From a checkpoint of a small transformer trained on Wikipedia.
Size: width 512, 8 heads of 64, MLP 2048 GELU, vocabulary 8614.
MLP neurons of a small language model. Each row is named by its layer, matrix (up: input weights) and neuron, and shows model dimensions 0-169. Each number is 128 + 32 x the weight over its row's rms, rounded and kept within 0 to 255. Numbers have three digits each.
A block is one neuron, or neurons of one layer that tend to fire together. Before each block is what it responds to, as a language model described it from the Wikipedia text at the highest values.

Responds to: Organization name endings
L6.up85:114141152120097143132181122117145114151162109115087179125157119110111137166096079065153141096165152102143136143158146101124083111097118058064142097124177146193095041130104084144129120113125116092113081129152134138110135099127181122133152103157113142080055156124107091100138109045062145130060172159081154077149097160125129077075128130129133111096128111148149216148148121152099141110104126139112127112093127099199176167111108157137178107113130194152136184179124123151114134102135113127073108129126137094179141077
L6.up324:097147167120143104140105076154107104180162115125118098106139133083145135131151133139185092132151144101110136159207138130121102109143150084140133174115161140182063132109132057125073059165109147152123118104168116099121113168181109122120076183128094111077103124213118116168161117072154126145109110112099114098160142169102151160175115164122072105141176117147104126154098155104113157139131157125102132095167094119169190157174120107165157151123197136101105119117112102162108155147166124130085084084128110095161106098
L6.up441:142155158183131125197161093109145139127139148164186076135116115130133154145180095105066097196184107120117213125111171138125100161186102170107107150090119152174093128096168130096105136134076111092134092106144145133179124190128164165125036195170137164068057065176180158119172158118102162100076104160105165152142082144152157156105106123128064160141155098133144157091142160108060103111099124125137154127123151137149108106146217167122175127106153157078115161175114097136156114080142149118114113146152148136163136123
L6.up815:122190186147078110081110122104159168127133119120110105068114124116126140172110169101166195125176108153087204207151152054171177128168189070159125140126152124149084132135171094110116104150140086147116151151138169124101148173166100135162082100145082099108123195131102144156154130121128135186151122173137140162129111133077107152122132158110127168118136064106165176161126072146096141031119111119108095093184068160175171113141132053177143132114115094084122156115084159032184149111125114117189110079126115134144163086
L6.up997:088148119137108094216090162072150133095142086133123065165118081132076132182086083137125186074152137144113148151149125049112163123092136129178146147113134115096122104134127035123169121170144118134127048112120149103097135131141144166121111136100123160094085139173071119188108164096125137157131097154133157102119100103139121092151071134104166096176113138135075224119131101078117107113111136120051163168081152103135185120108072097172174118113121085117163180185160193149199134114143090155071150105112181100129060148
L6.up1237:097196178177115139107110156139104071102160104185089114164150214095126102146085083102134089107152170160151163180159164119167203148122172116111138096167160116152107088144155120078113140072115157101116091145077166127107051150137093125175128083133124139095149103126085135106161160126099099088135149143161120091136163166160078100144158193177153194106172115106157082117132122179130144058147103128075168141155191099089151157141131120134164143124141173193096138154166074129164119098146153136139098112079138185171139138
L6.up1324:117121116164075113183093081202109116147094099064148146127097179151111105201130087133117128089154149103069216122136145137108143117139141126145102132140185075130080128141110114188121128151140145074104106099175056112121166111165115104176094144157151078096128155171132163142111113105116209179120119140165140175109090112047084108112113102188089126093163143102136157131110077099099134101093130099131135097072122158119132118161127126170110180142147160100106081173074174132074078123167097079154142105181132156156113135
L6.up1397:138157125124129115218148074082196107094130092144144086090131148160091141145172120167142182119163150163109171090123196082108112096099117124140178117160205136176139089135085135122103082095148154140101080112197177137117099156143160130128101148143126097063111149154141154138172060093123160170124107118157164102148140133115181126159127160140139146058099050116141152105154166128078108080121146175125095099123162158130123148135141149120103112106190109139160092156109150088157088075175136095110135140072086137224125164
L6.up1517:084108120133097138115147158114099113137148117095158100071118151128101116102143170113150150103151129171093163072132101135126118127116107156203099113114100120155105144122072092088116145097144133118140148141140132126121189132156170135135106107113126103168097117158120206123173088098171106173173187148140093109145111169096101130103103149190149154101161154161111114073099113185101149084122182182125104165167163152145123079046181085123179159141142148084081091167131100122053155138131155121132118098138091129101176159
L6.up1562:156147130122152137165157074158087106157174158142147127136093169126094111173112160131134135119158103143107149123152144082182159182127130111148133100101129158159156112164134122149120087053138145164130097134166079106073110166134169182180161117135144131125137165148168091156217109148084104123132130126137147095143171110096117118111146160132128147152141132168120195184157110144101144082166163168102105082111097143120197118103115111132156056132136059157233109132125124084169118155110188142161094129112091167164095158
L6.up1578:149111183146085143199127117121071131109053119064122140082160111065106094164126075107120141107098092125179094117118140085098085101133168085132129127111156129193129148075152043138123066196120088111185150131101162096121132133200166113112159151131141193082125142122104153140124133172098175120060141150114126069126121119131092114135163191121100178121163150123140206166156109105058141109096125144115177145125120157115182176162124109123142149123115154145140188142066192090092117068193188150114100124131141132170136096
L6.up1604:136178090158073136163064099113109166139103148127148092131102122142144129129128192120208138103118068135117141121147085111137186176175151089183159146081139162155145105112175108166171104084126143109202118103126128112112168165135165178122159086177078181097121145137114180186173146143166162145142129103121129104140113169091151125178073151079098103099171160117113081136159126087076150086131123102148110096074064144156154183146116127139186121110133106108159158144099136108155080140150152136153127089141166161170140094
L6.up1647:049130212183124141107121108094101130157095102153128090144195118152082170116115147121112101126127054147139134144142167125095072080193120143129174140117169112105156152130122075128180132128104216166151122155130126152142174136188170107187115180173096128103150111180154139112171136130152157177127150182098140121162112093125105115045115104109147166082202084125107161087119112102040096144106190164136070215069160119102103175085197142098125182117113109097107129136086130096213085163160168171101133148153178097164065126
L6.up1662:166117145146139110189101128110129105110118145139152207119123164086107141174089124111134139197140172115088189087145196122172124085133126139149107115158127123174094121157179097150167091111120163086110026122155138143110145145170184131164130150109085145052145128171167119107136093100146127127083124164078109157147127172168110107065085127135150173152125112112091112172122120102124112120128165159106142174109171125158171111065153105128182105124134122151155146176100132135152095129150139112080134076152128080173141057
L6.up1780:134217155154181140141109098102165078105134099188111121107086125141121139118147103114125128122146143082140155157180226129129123111137121070125100136104120099145102111132160145153102101112107120071123102117142100136163193117182122117143135089124080066078105183160091186149144080105073159115140087126131133136125136152132149184110107168141123172084157071167160125057090104111094183152104180129089185185136040086183121113179167067135116075180135082082071141119147108064084050120132139087137068120108110101159128170
L6.up2037:185116120118110110179120148044142118128145152087116140101086115159171113099110112139144132129171148154097202122168157127129133054158178121153156145182124103167076083122149129183167116096198123136149103110120133188122150115131098102162132119135118075043132183120145131108149148173095138134060092169107173134132111149126119160122093160102156173155136128146117119125109132060079165158150114067176139107144133140117162122122167088088169142161148121089067153109161115207081107153132096093148126116184126098188110098

Responds to: Person-role noun endings
L3.up54:188216147107138075117170085116140088197127119118110177065117120112136163081077168092069122100141124202118132192150147093101197080157136139119158115157113158156145135101065094136068109172171132112062073096119118194133140173138183157172158135125135147118110139080073188109154136103060163095157079133151130150147069134111215123113129110134151129102133138150138176108123111092080116110142119084133159096081139102094085156123117098098121138142110163095162121170100156114063146116148150127068144177118150142147089155

Responds to: Final piece of names
L3.up1627:107165141210095199150112108095156096126138103134098078096106123171106118120105133104118159123159085118144221146212184150122098071127095078099113094118107133180059095172149131176149070154118123102142078225150124148159139150141128131131130157113152143061091100119123191197147080120127127083095130156136147124133117164139125112076120145136139093100133083103119113195157192092052103102111159094104144164108089170155104121170139100088121136163131108112133160195116125062155131123186136079058158149157156173171172127

Responds to: Given-name pieces in listings
L7.up442:099074135138109145114154126103139075201048115099148117076063155085123153118104107141118120162113092123105113105114191096128149145176100143093098133089100148142122159077130124145176110114119174103184126142187133135158174116139110127180130179083080157159137152119167147094157124137089189120113142171084098120160181129076109146140104104149113083111100130078077102158077197144142153098119085156108164176093205108115082133165085142106111123117131147134066121162104128121150129137155150106166138100153155144139138081
L7.up646:094148109148120096205166173122130099184074151079168113109070097094135109113149152107129102111082120161131101093129148069141145124132084101093093091123148179122164133069148105168144086085172113143157109168165128134157118102101117126163143185142125170139122121145126112119155145129083202124133118163086128157171072097097125138153109098130169099086145100079096129142094139143141112182122098156146155147099143160165214178129146150082161103149148152084116122154079125123112084150140137102159165135199163132139120102
L7.up1427:118119091133121163140113176143118130164097148055143144141114115044135071108128103149166129119130187147096172116111172112160165109134081136109108115120143168192103150110129157175146077095148106120167109147163094144110110132144092166118137177109137101121167149127115101130166127146102151088137106124104097144145102135137099098190147124096090109048117111067082124156089121157116051084123095090118124145173102127203145163166125146119122095191133149103158111104103145164142147155107186078137208159153190136127095117
L7.up1920:090094112123181130158140158113139111165070111046160060089102132114156134101118158108134113133149187133131154112135172106161074085136119149061106069148113095100143109151107129153158163104166087114117140132134102196094177112132138177134163146089135142172104096158125138128143151198066184094159100141103107130161085069152134142134082162139120099104152140132048116177097128167101095093120133091099114137162195144165117079116175129118108177086105136051147142144122165144129084139128187097117158159142170162128133161

Responds to: Critic source names
L7.up415:156116109096118146179126130166144133085097140093137069181062106097147108143096094139116080113163160142136101090154160112141154153097062177109137088133094145141074125089118107167107128148124133071153055084213145145126116102122146147113198181078139156109095059106098107165113123111113180099140125060126161136150165142139072168150136095139139233159127151086112154088118116129099136120101155110195184140114163147130155152222114177168088059144080121101186135079117151142115147074090109148142152135115150127131088162
L7.up473:149110126174086111204157128122146122121129196095130071082134132129113068139114108063128170109169135135130162102162162130093138081134084195165082094125085179182112133082109124147111166112105123101150113205143151130092112066154153153094091110069119139074114085139169111159110106095127156080126072109141234139171118170083127149129095130157097178086125130096107115137172113119113119218109122133134155163103157137171079076130129068094151115113129162128102137098105147148087153185080098149169102124156114142168163120
L7.up1552:145129094155131136176104109170124141129120109114119095127105126062131146110101163181170051113104130068132128088119161096089152107127086079128157091133198167161118144127165120179198092165119114107140129119149114158118060120109177101163126166090105165073115139186073121146133108147073178103081120166144171119130145213197129160164102098079160099104178094132149132144101073127064058156124136119148179108094124087174139111138205082094187057141138176175104113134108103140137199144108117167084160108107206072145089116
L7.up1872:091083112097060160119200122089138076128128125158166053127099136110131157152091117168135150095156146103147114145121111171098139111150122171127146074126106159097127137161094086108132045073058089089130115156185076165162173149108153093158086166118170125054109147152084165122143187106102139109106084145080135137166129113136136132139124126115187140112097147157097099148147105127110152090100107107136121144119127167119145092150161090180178151153118115083022129096152094093078099113071159150129156170131144130125080088

Responds to: Material and color list connectors
L7.up733:101110148148109135138137141185101078179102147155159151078114149066145145175099113140142123185089134114125110170119147086126116219089099111117139118169085119163090118065155164136158098121142095109119135142164133183159140131146105148194126155101078097110152132161082221180177134135152127176094072143081157142161109155077108141107106156165077130146151140090138176158112210133131069113065099114096120146078119149133171166089135139105101137120097159122090141135151154110093121113179116114074086092179126105162166138
L7.up1237:119102158139120152133051148161081119080128101167111146091111181053135139163087128080165155174181119071107172141138127118162075136138070154118149103173127070129118166170130101169168104123116069071142073086138078166170216153124171149203193088135154167166154164164112146140124145135073145128100138118124106131121160136136118137131168106140133131125127138165125151124164187122102149107144113138158093134128103152077107094078119095124080131226160148168156133140082168130136082072162129078101098097144122135112122069
L7.up1249:093092151097121146111132142133065083116157092108075121119139120083140102172107128151154128102102178086155132175165147120146139142139136107136161133127149082082147168115067133179099134091120105048092156093167080145157150121146099232159168116112052142138128189100099147211188136131096086104133160139148125114158123148059075071174061099184120148144131167104116155114135130108142138115109100139130086096125134135143087206102118090166124189116136135088108156148120110182149141136100096139133132080188138101078120114
L7.up1695:103165153161104156091091119148085102133091117125163107120100115152152139193130207159094172169097175128101181147132171141117201125079088115130149145116089136115099121131171117121148138099138058121133139141185136193184057117137087193133120101118136150129110105164108146175126131156090112165097130116077121121157098121139069084102049141131116185130167084117156143096092200149121102096087102158083120108134151145128152091125112112142083188116143097133126136142187161164132069150255124105159141102161121098164164136

Responds to: Physical description and composition
L3.up1128:135145151148071142140052105125169069084157075072115137074134129128141118128108141136152144185122095113132159148118142129150144162074087090143125087140146107121139104133183124137122099167108119128100143165194127201162097156219103162170121176110092123160121191162105145112158178144110111155185127079075124141116090125214117126109079127088119196089121107128156093079085141150116148104113121141127137150117073126142155145189117099120056158135155076169198119109085124161161142116194126124058125068165092138137125126

Responds to: Materials and colours in descriptions
L6.up175:086096137146048145126087095124134199103092125143084086154130134125134140171147110104141149175069132135131118152109140156073080163172146141163132142140105126145127120184138132078138129136148075152141082123166130126161117104119140139156128130147116113157142151094082088109132126133104130144105119107096116092149088132121028126120136132206173147127110070139097093153129164159162131084156100191134157108094120179205176059120135153067097168177109102109142144151171133113118112135109154135105142181153137096143130105
L6.up195:097142135144110144095163160142161140143178198122090106093116159117124089145095162140142131149111143101128174157150122156174131152137156167134186079143078138088120137110055161153120120107130117141066149155129089135098151093159148162148130139150147152125149103096156161125186159107132124111227112100173135112161067147117099139106140122165153210167116096084147078077120151105168111125147128141137142122162134139097115135092129078107095147137134140141110099123150135163157158145071097108126169151127072115109139092
L6.up315:143143138118110092124159100088156111079159123096117101096161149143143137170160182148065109167164087141133122215077154146112150183035135109154121094129134079143144105152154164217141072093123133174123116173200135183147187190093168173185096138112102146132130149136090113152165129126124085157135107098139181094140084101159123090125140159131148117082169121142109112143075207116129093072132085098150189111129138168145168122115114083131075144147239086108159102110093140138090136096146158133129091148081080080155135145
L6.up331:202108086139104116072078120162155090114169079177170148090189150095174040135110102138144106103139151148127113157157106147108140125064149145116186043136085110155123198093163119196182084053096116113087169160130115143148143171143116166142109083118175115177124148144093139113139192096124081118089127109084106141141111104158123113137120155125146143097152121088123174110136119105138076097113062096095179102213149103136154156109155095096125142154087084121096118117122117121089144152129146104149120091112133138121188079
L6.up384:116105079123112128116095145170147111195134142135121160116100169120163119159077119148161063122107173158111131094151154108176170145154142105140098126150140169114095162107096161102173145097188151126112119161133132160149079114185087152072089071133104143167147086138086163149183120077145135131062105093071163084134144148194167093083153088137155157124112126127141105097113160115141149152136135086061169153121114095151147133117139106101135135151103136136113235148099189153137138166141112123176191069159096144149098144
L6.up674:122120126130097178119112136089115092126119113126174171141071193146139139249096163102149099129167104100146123155119161150107105185112100143177133101175142209134122050134080105109074088157169121072115162194179034110130086057147081155155154081139118156169119161096076132142160099093078108115087117128100097132145140115149089081172143186172138114147128113098107110127123149171126099128061079115122161069161146080150116161181125133108077175152152126127152118115107178117085056120136164126130181112178117134145157116
L6.up710:115174121086168070098174155216099130083129134127082115136103156124151093133115089142158183164077066140119150166106088162133169126152120106127154130145146137126168103108101154148066124129150092104168158084173026200093092170154154132111154149110132096160156180090055148120180101102126099166160112132108148152188124108122076165168104096090124118159115119118121076129098192194118160079108182103145072131081151109095102162112153110091108104198127085044079110104119076206127117121092145132110093143155141108067125129
L6.up847:069097167126183063099111085125113113176110119150085148135061179104200064099152097084129169192087137148116144114120140182176144153166097149125211134078103122102091122144170121176155125098173149144150116117111188162178132124151118149126059173139124120140201144094121146203218134138161127095077085095133149089136102159125108109121055122146148094065157156113114073117128183153124165068119083169107148114124171160173169140160151128075069121126110082100153132160138155135155130146222095079142162046126109113139163119
L6.up925:114143077131109149130108149178159156137150093168076120145131212102105109111104140136143112129107168126120113199109143180163185113119145151127156100142113130177199123142123137108167138105103085117128157111100119134110170047125100162161129107135107174135190125054086135164130165134093040081151073112122136091164122108132114120114195173184141210139063153127116158101095122160143125088118123129113162128150123165114125157157116156096082128141137119147148132184164134144161125088113148153131109080143067145075100149
L6.up1086:069103169168105112133084113082139085090129128160091168140138159091165137127083097068086117148148158098054131145198134157133139138210121194150129059169129212172109098109114064088129125167084097156072101101131113130154114083149137129113162137144163162122088126107117087164130107119146175088146125098172118069129183147136117098140170105148067139141158086089167076141134129104086110104162171123131151197081102133155122151152191176129100125179168133116147124130130136114112152110119152167104170102141149135081136141
L6.up1203:117140119153088153140071133146063155092138093185092084132116127146157042179186098128168115152112155133103177204084139207119087178117116171151149125193162080106085083130088174176170139092085127104160134112171105153158106124130107120194100149104145151116120143129138077098155109092140171149130094112133104138112132134188082110096128168116158082125155085079141090085110154137183195142094134150164105195188155129128139146101138090104119128158141126123121163118099153095221138126118149135134099072107095103138199146
L6.up1393:089118101187139140091115173139138107103100161087168113125077148093138125202190099096114171134053114154228214153160155138145104166154184179149148157145070138159158138151083101174153102057146128126113123137148064116136150146208141174163133180065098135145143084131118123152129148132161120137166046025145119100162096142161112107080109138199199128101100089097082151147104185112118134135153104109089079102147132083103172147128143137113087150090077117103084130115154132171099139115103127119079167174149089106096183157
L6.up1605:080098167122216152121115121108150156084132150150123098124172127085195106180104096118079159132133078117137185124121124147183100151162097117128154118175097134181121142119183133141177162131152043126130140142140106173126050172114106156100121136154161175127123134162154134181099169109083086137186088093099181110177136108121094124118097191099162109113148090054128171096137151135184079129104182124112147059066172163179161138148162220075126118175175140106144079149116084070112112098138090167113138133137155102153134107
L6.up1724:130098125104069113127128110115122132143113103186102108109102151111135120205061122126157138116078095104144119150127133200046133155096074112112175166091119117097187122120090122135079135122097110111120172113163090141164134153117166192136170112136139133109099094120155120145181118142174144091093048080138158098131125180119076097073148122069092109159088171124140091160129134155093137157108115082082135104157083117174181164077170098176115123104128131095187119127143112094102114079170152123127157095149119091176074130
L6.up2009:094139141120109078127082115127124114127088174126162146117106107082180092148088111051117136133112106104124165194098106138143112129096111136107110145115162096127078116129160143157196168109128108139104099154137143067162069121136098112093148183181100188103139093130165104116130128108140158134077097129130103086187098184141114089104138155076143144159070143138192125187083195133096066079170165139130191105090192166196131128175174103103134090159146150170143115134114171116137104136153081170112156097109115184154131152
L6.up2028:129169098124089117118112095157084123150114106074142163092155157110165073142120125150175124137107179117093153169164137113131069143115108135096178139191118113154145115103162159122078197111097165133102146138117107116149089091120106125141121086096060137128115151155146116179118139099133096119103075148066102062137102111179103146150106132141195128172080129110160189079096203196162174105171122186124132168140120126171120072110161121111097162164099114142094167168134177163080092055174126095062130070108124099151145170